config = dict(
    hidden_size=576,
    intermediate_size=2048,
    norm='layernorm',
    init='normal',
    init_std_up=0.0202,
    learning_rate=0.00648,
    dataset='wikipedia_en',
)
MLP neurons of a small language model. Each row is named by its layer, matrix (up: input weights; down: output weights) and neuron, and shows model dimensions 320-575. Each number is 128 + 32 x the weight over its row's rms, rounded and kept within 0 to 255. Numbers have three digits each.
After each neuron's rows, "fires on" lists the tokens most often at its 100 highest values on Wikipedia text that the model never trained on.

L3.up1937:153062103129165172145121184120151168120088149116162153120106177134177106088134119099116143094083129136116119150161067114103131107120128141117110144133142152150142147124183150155151058155074160123092138129144117074122167133133070135131107083148115106157165127083136110169117135147137080131167135129130092048150108095108149128099155096186114136059141077167086149072153184143177141144155072108125143156130145081153130188134118122081100112177145130185133116164163150134068133123134097145138147147154154134137116063178052133148154118160194135073102119125145063123132123159145169171203123090104088103088143150150118103167116141195177163152188143124074112108120134111101110146108150054120133161089154132157149134225146098097106095170101154173107101062088091091085181163121128
L3.down1937:159136099135187111121148172112154199136178163124177164109114173120162118154112098155142143105081101133167108198200073157084066133145119169058153170152087113168122110112198134123115121106103092108157153111091118154121200137119146108108095093143150157140078140106129086122130140149155126147156133185134103126165122149090143111121113159094165144100128096116067120108139111141111150085135095132093147077138108081139121177195124116149059103065176129129098101148144166183120123139203112128176175137159118101135080134136137121119149090129114081107146117138108104117076134138087087141114150181090105132163140193156067055128145166188099169100157116150119131168113119110074084139106106139173138099168167101243133080161168116116084191065116133086068132088094123126145068109107158
fires on: " left", " yards", "yard", " field"

L7.up1457:112114099168111072142122148099134125077126158171080084109118120124160111101170135131081144126079155141165120107137131188146224169112128157136136070133156146128086102145150151046170145135133123156111156123129158178146102141114121157084110151167170099122113158148143169146172105108117120114092128142103088146106161210068072202113122161151153160169145093108122113137135105169136085141175107129115121139113125151117104114132071152082167117160132113103099090100127154123111176125120095163133187094129223092080100130101067129166111121102138126165086119156103135200129139136157159171094180154173103139139077135141126121080127146055165127113044144121155100161138124129132130149090160160152088096146124138124161154132097110056090172123100094136151087011134050144199103092094104
L7.down1457:146167112124147183130091201169069088117119100166186107107158161159155137099130110132088178116065120159065129138115110126113118099152157105165138108122101088138157097118161124110137123110079054192147068059101148095157145128143191148124179120137135110120128118121117086133135127122112096203109113100126150122096112135125176142137109128138085159109149131114141162179080089117123089140105129121112125112134132117147140132121102122185081121172090140172185137073157145101137092109116089128138115104160163131088090117131120131119167120159110071180104101100156142224109153119107162135102174091123107130080140115155181184090075139122165116128124172133150150157114088161125138041095178131136202177155104091131136073150102096148126099158108142126158127155122157131131092147118116
fires on: " (", ")", "\n", "}"

L7.up1295:139125138112110167123117190124141132128167099078116159097146117137168060096173115090111124110131087095157094144066121124079131170154095134160117050096142133076101107123105121163113141124145180125158097135113134135149076165157110146128089094107152132108121117134064046107128088048155070149110088193102120071129093176111150107067119171053097166113155154166120155156080168154066136117116115144114155123156142091167155125111102167140140149136097142156161142103168154104062136127133150155150117109168148136097108112100173120147162109108111125161128109149212137163159128181191130127112106147110158105162162154112213135140169108157146111116064136150085143097129098167138147157102130141133147168089155148136134066125082177069135125239148083089034084118127104175171137081105146
L7.down1295:112094124131108093090131178121101104096121095144156175154126209165103127111151123139084228166145165168178080127133091082129188085163130095081087164057104119155132112192063148148120123066141135138091120063123198114147156087161241114178132156127061179135124202096164140090105152152037139103143108129147134128126116095140143152132109169172128141123158144091112154141162057121134159116111140112092096123173126117100151173116198093104153182104136060100096175152117201149084077154114122113144191113114091085137166143133089176118083107055116051097132126076138159179152186097144193099091117166126107169075178092116089070170127086119148104144147173142134101165108142103123176122086163131137094128058152107084113106164160139120143074130145144043098144084125153146132116085136077
fires on: " ", " S", " of"

L3.up504:102122138126115092129076114112191127118164148111078141141110133137065105123146115117127175080130111131180156143089066074137140088147136178135145118152149203088080128113129136117155118191135180087125104191095153070113184106100076161105125132201104145097100102157173134107148101124140098113151110099090155134143216117157111177095127105107120097081140122121125150063133174124155192134161102134117147100102128082172099102172153121141112100123128193146132132076170081124131126152078082132066106125117157157128103150078070182136105135169148217118134144156165177044066077130074124107102140137135076091154183101139100169131108111126131168092162132126145212148150104113082151117090058073144125139167105149120125121080093150139168104118171096112140115122071186085127134157110112
L3.down504:140078081125127114095177131123123122112126150141069134156086112188072073120142105124149152093140127207073126186101102127121067105091171142104122141166114126095162132117128144118133110137182127091166103126107147168086062132155109121100127130135065150105106141176142155134164115126132116119154148114117123126075121141128141153090123081125150115150083109076149139154127142191126113120135105137160052148141135086145130182141135135113068108142114137114167147074125132134114112108110144126075134143119081157097055165113128181141142166131148156141136247151143162069110140100086167103129127072133097115151207180143127101089144087076175133120174133106088144143158125118149149141118036179086128105143078162191124095071131119061167138172140134127137176132058151169173128164136125
fires on: " top", " per", " Top", " Per", " cu"

L7.up1727:143127082165117179098144081140150093155127126167114110151142128156123146087142148129121110151114047114138096104146123178129113192110077034181170145117097120140154132108091128150164114141144112103059152133148169126154142130141130092140127101148120174116140123178131085069169138187132113139139127056168133094168080149056189096099136153129122174117146179177133088150125130167129096141089181108121180151143141092109145118118073123107077152118107063127164102109171189127106085188134121127157130200154115149090162172171078122109107103087113150140119087112170120113110123193137130121158117145182175095126149092056155135105101143133141141140146100160120132075151128158100120143128098147170140150139161119151143112120112152167055109111145184120092124138118187130109133121139125
L7.down1727:169106121126108163091149101085146095095104130165132201132145126073207156147160087088095085172133078106141183109101177145175199163106192153118097166127131125108120137146192159111113141112123147144102106111126173107143147124173102131149150069078165136130136099160170123137130104095188109168132102114122231175128178149112113123132121177120186141159085116113091188065127173172090124147147158192114081118205147155076082178149178125116079146125134176099136153101020109138145105065126110165106149092124105139171122141135087109136098181184136175167110104110129132057155130113065126178116104096151125092144124101143168140126125156140106113089148099156107096108145126157146117157092127080115057118106168117161120084160152143139125128105143147162139121109158109150183119142171105
fires on: " of", " which", " and", " |", "it", " before"

L3.up406:085078196162148141146113121104155096043088084158132140113165075088138129128130144114134172108128121071095150070139109126173144120158047096105133122112119116168091110125088121132117179094090059103139149108143100100044084176169100139116116106125096154128124149153156158194127097089154143137096145110077173118130124139083113098137088123124138149158142116140179148113135078109131158137128110100095134139107161102101099179112126116157147097070112155116183107148049125150137115172107116074179156086128189176163122106160156142180148125125083160134147045080124148168091172105123092138085161104154175110097172136166133094098081109185102114156170177123114090163120134132088116132138138084114143187141140165145102143090118168194139179144039147173161115080037070131115121103116117
L3.down406:144185124101078154133114161122077158169167105087168154108074093142147130188089144130145108151148155145113121133162189127073119198166145170114106134122152141089157152074148154100102116118140041209133143137099201125105146136196115058109155086134194127162107153071156169113153141049114073111095135092132114118150139115085109080065137135098091175134213085150094131143154094145137131118092043147137154137140101125123164100149186101101151213084129106143121104175129135095153136147157130151070132155068055069120092076118149128136130133098119124137139145109114165084109109068127094165088074152102133106165152112133116133134131085133137115137154103156128121075128135138132136101166150174095106164153121103211189087190137172184102202103144149134154130144105082140033124107093072
fires on: " can", " played", ":", " will", "The", " is"

L3.up616:120128109136116082187126179142117141172100131124117148130079144118151106139155153113101067109118109174168138119113133119186137131122082171090068129128118051158107109119106179148042122113103129110122080141139109091129123149153097152159134133158164105124147129134123080147105095124159073078142147158146108171132157188067105054127125142091146087164086095136118096113110108142150138108128172148195182079225195074075109167123131119174128091153079137075097075134128181123144141137114085136183147119104106156115175089104054147123136145176115097096134178145159166139109123171113130123075114100116191149183063094053141182124099124129158084110127084111185148182114159181067092124097134141133077155118157111163072122114120138170122134120099161058126137110101144103163136108131154
L3.down616:105117137114103074129085115114111144158197093119150125176142156113112140182116117136119131108155133107159127088192138130128153199083175105118171116124087089136170188116181154114059057037154085097140098102122139150109108111127146139082084148144179142126139150103036085158096142141122173155147131173096177120138159103120154162164140128184124141106149127123058138128206093145123109114117110189160059133112156110106110119085088143136135102148074137067174094098179139144145097124133118121162086151112134148113175130102107170128122169220135122085106131142119108195182123145104083067085154153174180093140144113089154115121144088107114141122101138135144064140180092132136096086134154085114171145132147099133101175083105063145099142133062082142135108188167179039161118069144115
fires on: " No", "no", " no"

L7.up1497:089172112148142159135115141081128101114146163133146168087178116130080081086080093103132105108100164065142123081198152104183128089128201122127152116102111110097060105118131181195114129055139089115107173101105110125097088150133197145181143121119153169136121106099088127108177121096107126141150116162122129093128114111175143124140122137137091158204145121089160053135105189172100087068133115173055133181144186129166120145135142107164118150169111113134129083194082121183145180140137133141194145127134127156110145111160080148080139113177137121123184088072162129193143151108085093088146155149186069173123176207107161098129157064145178162183177117096119112142178107161152127119133128140120112091147118121153141118151123082169148115149127108144154167101142145108179168141074126
L7.down1497:146142132144194135148154116135116138149132133125159105128113111154114168134116110092177121143089098053147110118158160132103188116176082115165120093091147151123184127116170125111077110134138138143115127108113154153140127130112148146075181141168143150125109141152199119117147134111178116087134107142103151080174154142066165104113118090163116180105124146134141190138176083112121089129119160134129174063052080119072136208155144114122126101108162146196124123150098127133096122120106173143144131117090106130113155101138131138115163111112145165160102119149117135167112145167167225171153073153079148077120134156141126126171097115180125078088089140048136106027116134142136117140122144084165173117104064160138123160080100135193072126160101095111141108192167129142111106091179137
fires on: " ", " is", " can", ")", " will"

L3.up213:192108064132112145171091209076091123089174165148164090188124078110130124078059095145198078145153100136115143098149118119088198083149090123141179100139127097116134078191104156171116083103140161123150188105077094146113058108103134134120158137198121143137164096129141127093101098149144115092060111117061176159144099108170126125105144101079136153141144092110150153195106107149106126159160121131133137115127111164142114160145102143135140121089117172082162153142121125103122078153127127095153147162118158124105168159129127154145122198124171163110141184079134128153096132116105147084171130086117099156112137155096131113145197079117125110125115213171138106068096142179175110126136056142145191176108194141109128163141105140135093120112110125105086130150091110098093119124091137
L3.down213:138124127128121156145134151121118117081155151145148118131082125085111102125101087168184136083157106113094094145162101163165133196175136166118150158120152133115092131141167088085149180164111080097141109173108174142152126159167116142130166153148106107120173094140167051135117123088101086032142131155075113111147080114128093173139052140111075108078131117068160069046087185158129169187187038083140125081105084152133093101147132106153158145106116122099128180182090113081134056116115139164054135154148136177118164130116095139131090114123120192087089165107152189118134153201127174070164148092121132117093100111101153167128195138090187129146067116127127184125180162112164106149113158145108168086114130138162115064163128137108160132111105169121072111071109083087077090134161166
fires on: "-", " Qa", "A", " Q"

L7.up786:131144120160110090077163163135185164103136110058066148189188107065165153157202131133090143162153158171117187110102177209167126177118121106076114133178127096092112087107157107127115130164145074169080113129140123174170155167138115194166098170114111121094126174131169095105062119137115155197143130151073118127110142071106077174145122133123104104163110141086175110166098171102180116136120105129164056095078147129166144124141163101122145139151145060150127121137148130147148106116117084119148136150160133057121057107102142121072147154086098115121105135154107151151088082179098150106102173101141153141163095108102144089049146076109106050081101101146139151123096070132152120142120110090216139152138131092146081141118147042156188088146174184088160157142099154087173112177106131
L7.down786:132106146083148170150089145190103090101138112174131113082114116156127184185151089189125171151125183129069182117136203122079169147139072124061125138108152138099184142093203162143102140096119123149082101145141069131097109154162083120098158130150055127129131180101177133129095085102127144176137087118174124138133089138139138165062161129085127082170126111100113154087109126103161093201125182159203145092081107085135106157143119052157146076122111157136108139122136137121140077098143133206143118165120139142139146117088111127146113128117154127111122140097128153137070124139145110156109124118117132109080144114117140093217141085082143104161166111128162167065104094132140153120114195137137101124119139105170088140116110100129140092138146128158151166143040116144105101147127112
fires on: ",", ".", " (", "\",", "\""

L3.up1318:119075069129148145158142129159158146125119134110080130120098134096121129103109112162152061192141104129173071122167146168115143077182117168129124105109198128159157075185159155088120141118153146134058130156101173182134066127114082103113108145111084177145106188194111086077115136120086142127055162131125113127118109148107094122158141111129132140139145128147083076080070122175098104112147132127120115077090146094174107175092119145080092132150106160116142120124108133124138107150126116160176103146142130172136106128114142084134116174172112122104112068196111144075120135101106123153127118101104157141098145184112132120117147091129133116128127157122206205157115163131111127102129128053169169094104073210130126138092116147171166130168089127110160200188085103158132147079119109
L3.down1318:127116084105089136167092099158094126115087094143094112109141085110143152102141132094116073135152160080130127158109159136168125106093101210104097128135130098151082113130157090082115149114089138131148128139177168210059115161169175163136098111110123123147057166119134095143092159147120168176101090061124143108125107153161136129147106082134144074170200119146100107172124067139139133100123156167191143160134188197172117148072170155139131154174144086178164132064105167166075152133150153154143111134164129172167054143154114102083141151213094126166130147153082050152141117112103084130093139157115099084126109131140115156113185153106177112095139188113117115143136144126113149112111154111119187115150116132107134119125154118131167133113156061114146147137185123130153071080121107
fires on: "\"", " or", " within"

L3.up1309:139091099108151118180147137108105105141144112075099153122191138100160108149113102162128130107105099140171109175143127229127095134207110130100120143105132172100199164169075129164137085112133196156073152080159149110173062174178191140117099121089057101093116105126141085146102158142096085136086096120110168122108160208141124088128166093113095113144123121133131156163137153153121159132074104105120112159101145087154106143165129082175078128100138115074153136122098073165087079174140092147154134153180085147098117127076152099160122125159082130115145083193181121133151140118176099144181130190119163146058055148171140090071108113139161139118091148144189120161101129132149159116100086112191069148092147132129152117154140117165127148142078132118104136157093142186136130123116125
L3.down1309:142133115109122101157092104144122163165102140106067142123090161085140140153098153106136142118134144128134183116123096126177124173117137136134118152126126097081165161158116130167119152144130186122125127133093123063127115138095090059071131134119098133114082080108167159153095108157104177085149100102137099212162152132140140140136070102143107102098167138167066063160105129191187216099073113132107164131121083079078147084192101085165124175159139155180142181096136166118189172131092171134085110072163035121170108174104098125111163162110089119107122139141177170196049091106170111131079127089124156146086114126128097134126135124110111130118127141124169172113078101124091097138136186106125129106149185103080130090085153184115155124176111098126082150139094198107146170080156116
fires on: "\"", " vocals", " co", " guitars"

L3.up574:139159110117109137139118167104129110129128162149095073068062124135230085132097088128157127074190080096138125193125163155127121104132107105135154081088141086092167169141099134127177128107130128106079115122130184140160093187126184124118098110108127105080110149107104110185124153160172062094159176149157207154172131203093124132131182144115060163075163139133108128138099124121191141155100120132130113081139127127126100106154157110070113127091134146107148155128185143119148113151058129099154152116123207136144206092096143141115108157179204119113099120135137060138116231127110126099178124079079135142116109196122165133146113122135137101129106145097105169083101136155119134101114059136118138203116207073087139164113119080111108110120122084124126154159170087166127143082155132
L3.down574:137131128120098173117090175163108138128137091188120086097109181142128181073116118154176100131163135209137082157109118116127157154180160128153117107129159130199131148119169172125096095112133147174102152115142131149084060124117199118111154108119097119067139152132095141166112091092167058096119158131146136115156131126074051177139093163149078147093148129139163116093101088140176198109060114141118135145138139108104125070113126102079071168113155173065136134097152173155146138089130116076086182112119195138154091111174190152107123172098164101158102103132141152145109173097124098136173106123119087169067126138130156138138117110125070101104077114180126108104148124149215108115134142138136120090103112142131080130113103149135119136083172144178149133190058123123150106104148136
fires on: " –", " \"", "-", ";", " by", " +"

L3.up540:128071161145096096118060131138113173131182127151094147109091100153182154161165171123122156113153142112121138164100161185151117130125119119122108072128131170147130148099138100123092083133132132136095115100131120072146204087134146135105110169151163159056124120052136126120108149053125094150166162159184068145103129181135078101123094077115122122144125144138120145183105043101165121075122124134154189106135133100151126138083108067051162106101088113124131098169171110131147152143118076099132072174129113155148099144128128197133124081080127136166123159137157163147150080099142088119120080173144139104136141133074108103097163110118178197088130125154154185133173115142123128120114209125072150116161149138158126142087054128136159148066135078169132128103070153141164169093093141
L3.down540:157087145146082092155145125126121098180150122083125108108087120082106145115158190122174155090146144113137160145119129211159087137144179108101108113168089109107132167152167077125071125177155161079126097183139152130161144122114106148129128127075145130077149072124122140110094127067076147102072147096148108101106128139148143103137125084135105095122113163102112135119150152125109111078134126144162120109085149100152083097111119087109153110097120120122137087164117168171133138070068147148121116098056115178056147116110064147199121133107183094104168113138140147153188084098094089105160073163123147091113128188051166171158157134076124194046182139125161121143129170140135113112099162108150137093163098169124133175115087112159135169102161122091137174151112144102170137118107112
fires on: " best", " good", " no", " per", "ful", " No"

L3.up611:131129133132163149148129154113149111116096114161098149139141166119188138122100107093106164163073186148147163168072115159143147192125177129116166126078126153072088120135120165159051120175142135106066142124136211088158107163163104093158135126180100124183126102176115094118151112143134049143094128081153175112121138116144125158126148118110103169143161073140092153151147132143020090126074088075127128120149130153196126092116112094158160144062130077147109119131098163090138190121088117154151132123124129120153120083134123128169134160207125114114170078114089123102154086120088137170093167076079162091126126099133164120172118148153128143098065120146117103098141121148164076157149122123124110091074115190065141153135082133115145128195146125055145121096110111147156107143173147
L3.down611:126114086082151090176116109130153093127115142078108145156137159155106132170099154135155150110061114150123135156130173123127123154237229156114088154074158073131117112127153118150066164103133095177174119149093087128160161140187113099105123157128082201098123113173173149084141133151158073134092139082184166144077071147118113153107192174097104121142190128080127200141101093173113095103115154114110061113103136189123146113199072119134115171199183112047148111119131133101169094114167169143133110126098147070127121121100126159124125167171141136111161092132078105131134136110099139108092146098189123090150164119100137084148114189094131137171089164144181086127119147176060130118128194163106119151143173085117143083097133134144154143165174159064137080107107100116077104140145134
fires on: ",", " =", " (", " (18"

L7.up1761:099111181124116092112152132119149091141134120114065153142178091144158133106126137146168159152142179136140167116130161168105132134147096130131125163157141136064127105105095127162143116154086087081109119121102146163149138180129184167171064086177162106152144109117117050139106133108098158125109118148144130172077119142095155172169165136150145117234123108108112057096074181174144144155121117118148096091123133084146166120167145099115103125121099087144097140104124183161155079119056122135128160155199150045150142162149103192137144156071140137149100125165132088123122119111155152162115087097104118111146117146172183120069118140136116117159103090097130146183055113146152177096081122160131184116041106112114161132115127079116074154128157165115135118143103157109135116143134136
L7.down1761:082004073109098180087090143167157074159085115120175151136146191185098139157098107082114051166143150179116117148180152087063087119125108179118147102131154117100152094144177162088108081127075101105080169150148088112102118154160152141128090085140103156122132172081073097146089145130075064163106117105147120116124130129106170118133125154102067121119104176085137134173085134194134126135142151141120127109110144134164106127183206090147143153116128097114109111100127156146128145114093145155133111129161160102170087085124101177171154135184159080164112094177103122152125161157107088167134119078174131090141115143178084139208115125118186108125129112145171121132144074093103091088126116147156112132138113122147147132131119110175075099147136141163098230067135138142116155114177140
fires on: " |", " (", ":", ")", ","

L7.up1444:194123086123174174144108142126124114179171119118168129158138124135147144124178055132119137085143117095093111146170110128039117162051138163105175166115137107127095103076140125121128076131122111076086078135155122127141155145142170131152169136159158161138117153165059096089210161189106157129151189089186115106192147135101152153121115138143103104164107117103105093121159100122147135151090080120147095139112125114128061173151107116159131166120118145142103110061125082099110150083130171159099118162153108158187085143131178096181099158182108155078164053134099099125036051139111118109123163131137162152144152093134131181108071137173111098117125114130133058126152165134079150165109147121159133154062134176130142130129045103098134112146168131071161133126148145144143154132088139
L7.down1444:145151135092056125082132160092133132065086105078080114064127140083082136152127140150171072112217101136121077042151156143126121140123138146129078127079133139114122135090125134172167108148098146130137099122123159105217040127094180079189106162139174132172132176133205090210150098128146152165164108113075136141071119133155136148110143125151143134057091131147160160161105170126142155143146140136174128187111121123088149121101114088165165144115170200102132128117140152141166116076037100075012079109125131103083121137125156130120126123100139162138163159172116134121162174134092103188179121063102099137092095149131132127146103110173200127093114117085124149194122124091129155160117108155087119075146148154145186142084138117187079113098108118155129127153134125149177089094078094
fires on: "{", " B", " E", "e", " Ge", "."

L3.up1075:097173067218106104147106136125163153106146148105164172114112115111087158186132101123185143132163122088146197118128165093142094079119142139145095114118108154154187093154144165147097125110053141122089173146061043091161168158137222129127135092135186125132163080130118125110158157092138173143158161151181156080126094115191127207081106079120103144111099088146108184033142167056159133115087124163161189086135183115140107090127184122105132126150192109117142144152145114100156097135102110127121179083113150082094131159152118169156096142098153097157115189142092156095173162151117113112120130165138188083117090109128221095185128142116109140130174106103113198174128141125162090153098093160112098146090125062158091160090216133169154067058160092166131170116162072099110147101129129
L3.down1075:106153159116111046161148142177150150154188129091087078115075151147151182133127140120152144132122109116143194121126120108091147100096163109170148072157158158143116071140158119183136170092122140127080071094119101172196173148137155092104169164141083172132147116093150055141114089168133127216144090194121099125120060086130095161122127125093082163126064179122064134081134157097128109129128153110128120035141098089077133124125179086093148173105152120119145153094132115158132117098125130165058107101137129138075146166151191142159123131143131053137149130187103145099124154154163079102093133112090138120091125126149165071124132107165072111088103097124133160130116112136162115153113126129100143125107154091160111123123143110164147126126146182125154096142153107105111140118127139
fires on: " War", " war", " original", " previous", "war", " rights"

L3.up159:153127122146135082130205131102149121109117087141115122102129103115111144094142111173181132164148178100145139076189144120118081155149196098186133148155098086124168086141108116086167122082143151136098138092145104158088129089148161172156187083158123141112125082119112120179114171141174109156123157150126138093113096160093134131133175113094057131117165172132163140177113112148112132132107133150097100099176138086160077125125102128119148155101116143123074195116082127086108086140168080123125085112095173144066135167108140122103075135075109160115160142157125167111068149122126101137127127104159116149130108130144097106111189134093129107095172121158120118231158165133066169107136179121105168143146111098131094136057106110105145248142101080160125144128106099091124106146191151
L3.down159:072128112142130115134101128117132141123132107160119144079171177105130124134138149138144118167107139110119124151123130125094161122140137175114099089197132110121072143127173107129167158109125075073141085120121144085164159110093112075106157081168106125113160141135128127118143075094095103087120124152122107143115138133104213133066195117134086090174154123131139140065159088137119157150155085132145096134079154111132153088132130161141158100174087074167124100078203139090124186141148155122125100106079086052133191204176107170165074126125165141168160122139161127127169186159133037141099106208162167159117132077139176124096139128075143110184177072118136127139112069106094099143181087110149098094175102124096153132126107147113132086101145126115059135125162158131205149186112145
fires on: "-", " that", " there", " it", " they"

L3.up689:129113126136184127137140108131183142114178137138114059149104139115158126103077117083171182094108140125082162105156131138146177135143160136134149089135053128142125164134156157180140134154124154069181116140124142127114222166133110118147104107106112129091132140157126108116169141158083142147178162099165106112118144151133073142101082165146136131060121138071129165147043135147081137172104076082137105157142181119134097126143162103142122140161121076087134103085126103117072077152110140144120063102087146162163116142152113093108088155056085157164125102150116114109107091162172167068115130114123127085159162162134144126127096115108122134133145119170149146165178102116084126096135127138186158084113164102102128126185128126121126086098086144079173109172171199098170181097079139
L3.down689:126076154099158137172163065064110164112115146144099119095126118121108162131154134144205099107093147147127115091133130175152155122135187142123136172120158090196117163163149105137153119071158179167109139172163196126094196138139110189184104119161154143128112157167143152153120137136149101154126135125160076123056112144201085082083095070168150150076087203085166058141092109090099144086089097169156113132154117110147122093139140120215090105173139182086146097157147128112089083118134073164077072107090161124074112151101105121140133192111107124095077179143088088109144141134121131132118145150132171105198194156151068152138099118159152142175151169169128141169084130119180127142150128139175140137103071130160146152117076119094178102145156119097127084195127081121131185125124131
fires on: " per", " Per", "per", " ob", "}{"

L7.up819:137136091119138106137120111084098113112171101122120119055152119152128126151094108117142141119154191178154108090100126110110101156146060107179166181133119084065146162161130119141170129109112124100101107121141151130117133167092097146171121137100190214093109104085114083120102163175112091173123172240100056148129092128150125116089099186122170091079096174115087128129134173145116119161138130134176138112130183126107094109187152131102108159131162128129125143193174122102157175133105135081122086098139128172172084092140091202080130122135115143116115167143114125132175149148131151143088153056136110172087105171157193159159149144076162105107115050109112111100159185115111137113120159099136167093145097149140148145104169156113123144126140113090107154180162179144148137148100068
L7.down819:153114107110122131107093151106089070182093167132183104105181018146135069084126075163135063094156106173129081096115101144147151183140129145055081093132156130156177121093135096128163150138108137148122118117191108128115106105100129136140159122146140133157149083180154143129128104096162117147121101124160138086132100112146109047132121095135110127158147110193140104140095106116118140099183090180151137145131141146135156122123076122163146085118094133122063128115144142158115133173135106126205119132104074127122150100162123086123094147123229055111116166075138178151126139133103120142153134184116200090048118104122169109121070144187078131122103210157156141144127169076109133134121126136124136181077078115078100105114122125134090088143194140158112119136078146118140091144170162
fires on: ",", " |", " and", "\n"

L3.up97:127102152117144094126162120114129135148118157122101061092166106087131133187103153091137166103117159089116156072135179152159150080102170158145130103107133110100088110132148166086177099180149141179096161124087081095068102159119077168132112141080137110125144127158114128115108114125087114124132147146118151131089123140159109164152073144176171130155213091169101099153084113159202122103132082084148140087132101166080116110140163112124133103126133094147163101118117096153092028114110119079161096123118144060086082188089180091107083152058117133154110120093114113146141108127110120170056175124127170141134124152103172189111164079165098134125195089144157169124073163184129118143064089157122124170150161109101108097113136109170106120140137139186104170142142087128084103127161203
L3.down97:099187117144116022184110133080139102164127173107115056118098151186093090122101068162125102115143155156166145159137168155095141158138116110143155137149134123162093119141084129126120116160114102130155190173176143144129140178124158074122090122149156079183121142157132108096109152161068107124104116083146198134154125132178108138159115120125149107172071160142088141099126141095080126078128141128117128145154083109124111140145166120087153120142132179112157126118152119182090112114060148136112136134136058145115137142144184160118145146120123165152129092098074159107100161153106062103121164141193136086164080126110079132130116186179172154112116128168151170090133127093091150087106121149142139144139093145203094119101144089140144148126133129103138047115090071131101123107149122
fires on: " |", ")", "]", "}"

L7.up184:114151145130164204142135150139183135118081136158061157182087110116138077139173133082091126180148186139102095120132182108083162141057113135140093141089089139152137110098089105198105106088146181167085144104168164132118143145113147126119143138084039088071113114134112196086143149122151100110158130172136123052149118150063142106089075149137030180145104121132143123170132124156162128137126083139114150083143161125161112145129181133096157139118179114118114111104171134090069128179167127115137082105133133129176132174113142138114133172091139176122159140123075124217131115186117105084144121137126097127119139148128130119120153140091102151086148142114125128123171142109106097123149159087101083157099111141130138107125145146162171110161129113051103124159128170073103133148092101
L7.down184:125142155099139173101156139138162117156097181140123189102137095133102174129117163063102137107114111184142090128120145092123156123132143169126073150101121188117142083144091097165132082100111142131057198105145142112122094160128196111109141185063071167146087128140163129123143181127140190140130120143075164092155125135105116101090110102100081212132095146124145105152114175126132105139146143128133132115134131137137113173113124132112150137133161133117079128089178158099137123200088129181132094097148136111161134160161137136134151131046140158119128087096132148255152148134111157082150213086146117151080145130118212067095096103128114119125187167064136132086159169099101124143150127132099130116151091151139142078167151096095139108122120147059120140105188165106111097125107105
fires on: " "

L3.up1790:134163131151125132132095154111147175079197088110123131120136083185120169130155134151145129138083137099156077059134156133138099130162183152107146095152138132098084142113150107154077077082151147162084118111124133148174093098099091119134146114167087120150153068137113146142131156143120120152159094106139160128100168068148133181124070137075127087107119111156145098179099128127195138116072083086075107104089152117133150137167108086112159189059154064134128097103127098108084148126101124175129146137129118159102098174095122055140082142148127154109174172056176127155107149075160115112060143164107137158119130173100109150119133125102147074099124133134114106102157134074109118156157091162156243175096134090131132087140154083131129136136099166178101164141173091110142111122158142
L3.down1790:150087109121104198102112139221114121101145142141106172040111133141086116113123093126176092075133191092144094154131127130182187177170130137131112177082127109065165139144108119184133184168114128084090124146131078117165155165145129076167164126164132124055093141143135169197151142053115090107087150057124171095133116171120133144161183123086114137100090121127193133131162112138148158086188129141122159156105124139165086093114130173205122165134096166097113138134143147091175109116151099058113065108047149117159191089109109116078140160177135117074089207134192122107099121098114147172098118122095088140141153131165149146141130108129161190146186151122157116100152120112139101117115098151149070158137076177077105110120163177187097120148121085118096119081133113097122177129133072
fires on: " of", " in", "-"

L7.up385:093123089144119156112111132109163117141128127147075116113088125182111094134119112172142105108135145140190088068115160099085076129155094182082227117110098112089125094087121143105137168105145111143079122144135130136133173135099132158121150165145104093106151109090114104131131136124172126180088157137084101092093107145143148129114162116179133117059139165092143147106172092110153114125072133178222155093071100164142141109089162170153165152092155119129134153103142083102168140175062156131105132217119082156180137139118097128116083104173180142112140125134102163074117112147159163148081112131179081157113142138151150093116161159135129084112085087172119137154103120189093115146064184111093094183126103146193124120057171100092125209112098129144146097151142134087167113126103154
L7.down385:165078083155116131125127115112120097072078121099149096215037130124176138168065153073110138107157116100059088099190094116095143140114162105105131129107146135185098162127143133088141131156079132172159134155164156183180160114174105161109148108136111131067097145154077177131129136136091122097097084138161127123126169148161098161056115143121202109118107120115122130156140171160109158133144142140121120107099184122147143161193147095178124124140156092098116078219086134148123141078130101174161115129132101137121100157186171056129174108126126119081132114056157139131178113148141131098102148104102155130085097103094107103138087172147089096105160145111135136150156147165176117173148100116105141189189134069127161151102108108033106084140115138130202059118152120112113109133147118
fires on: " and", " of", " on", " result", " to", " |"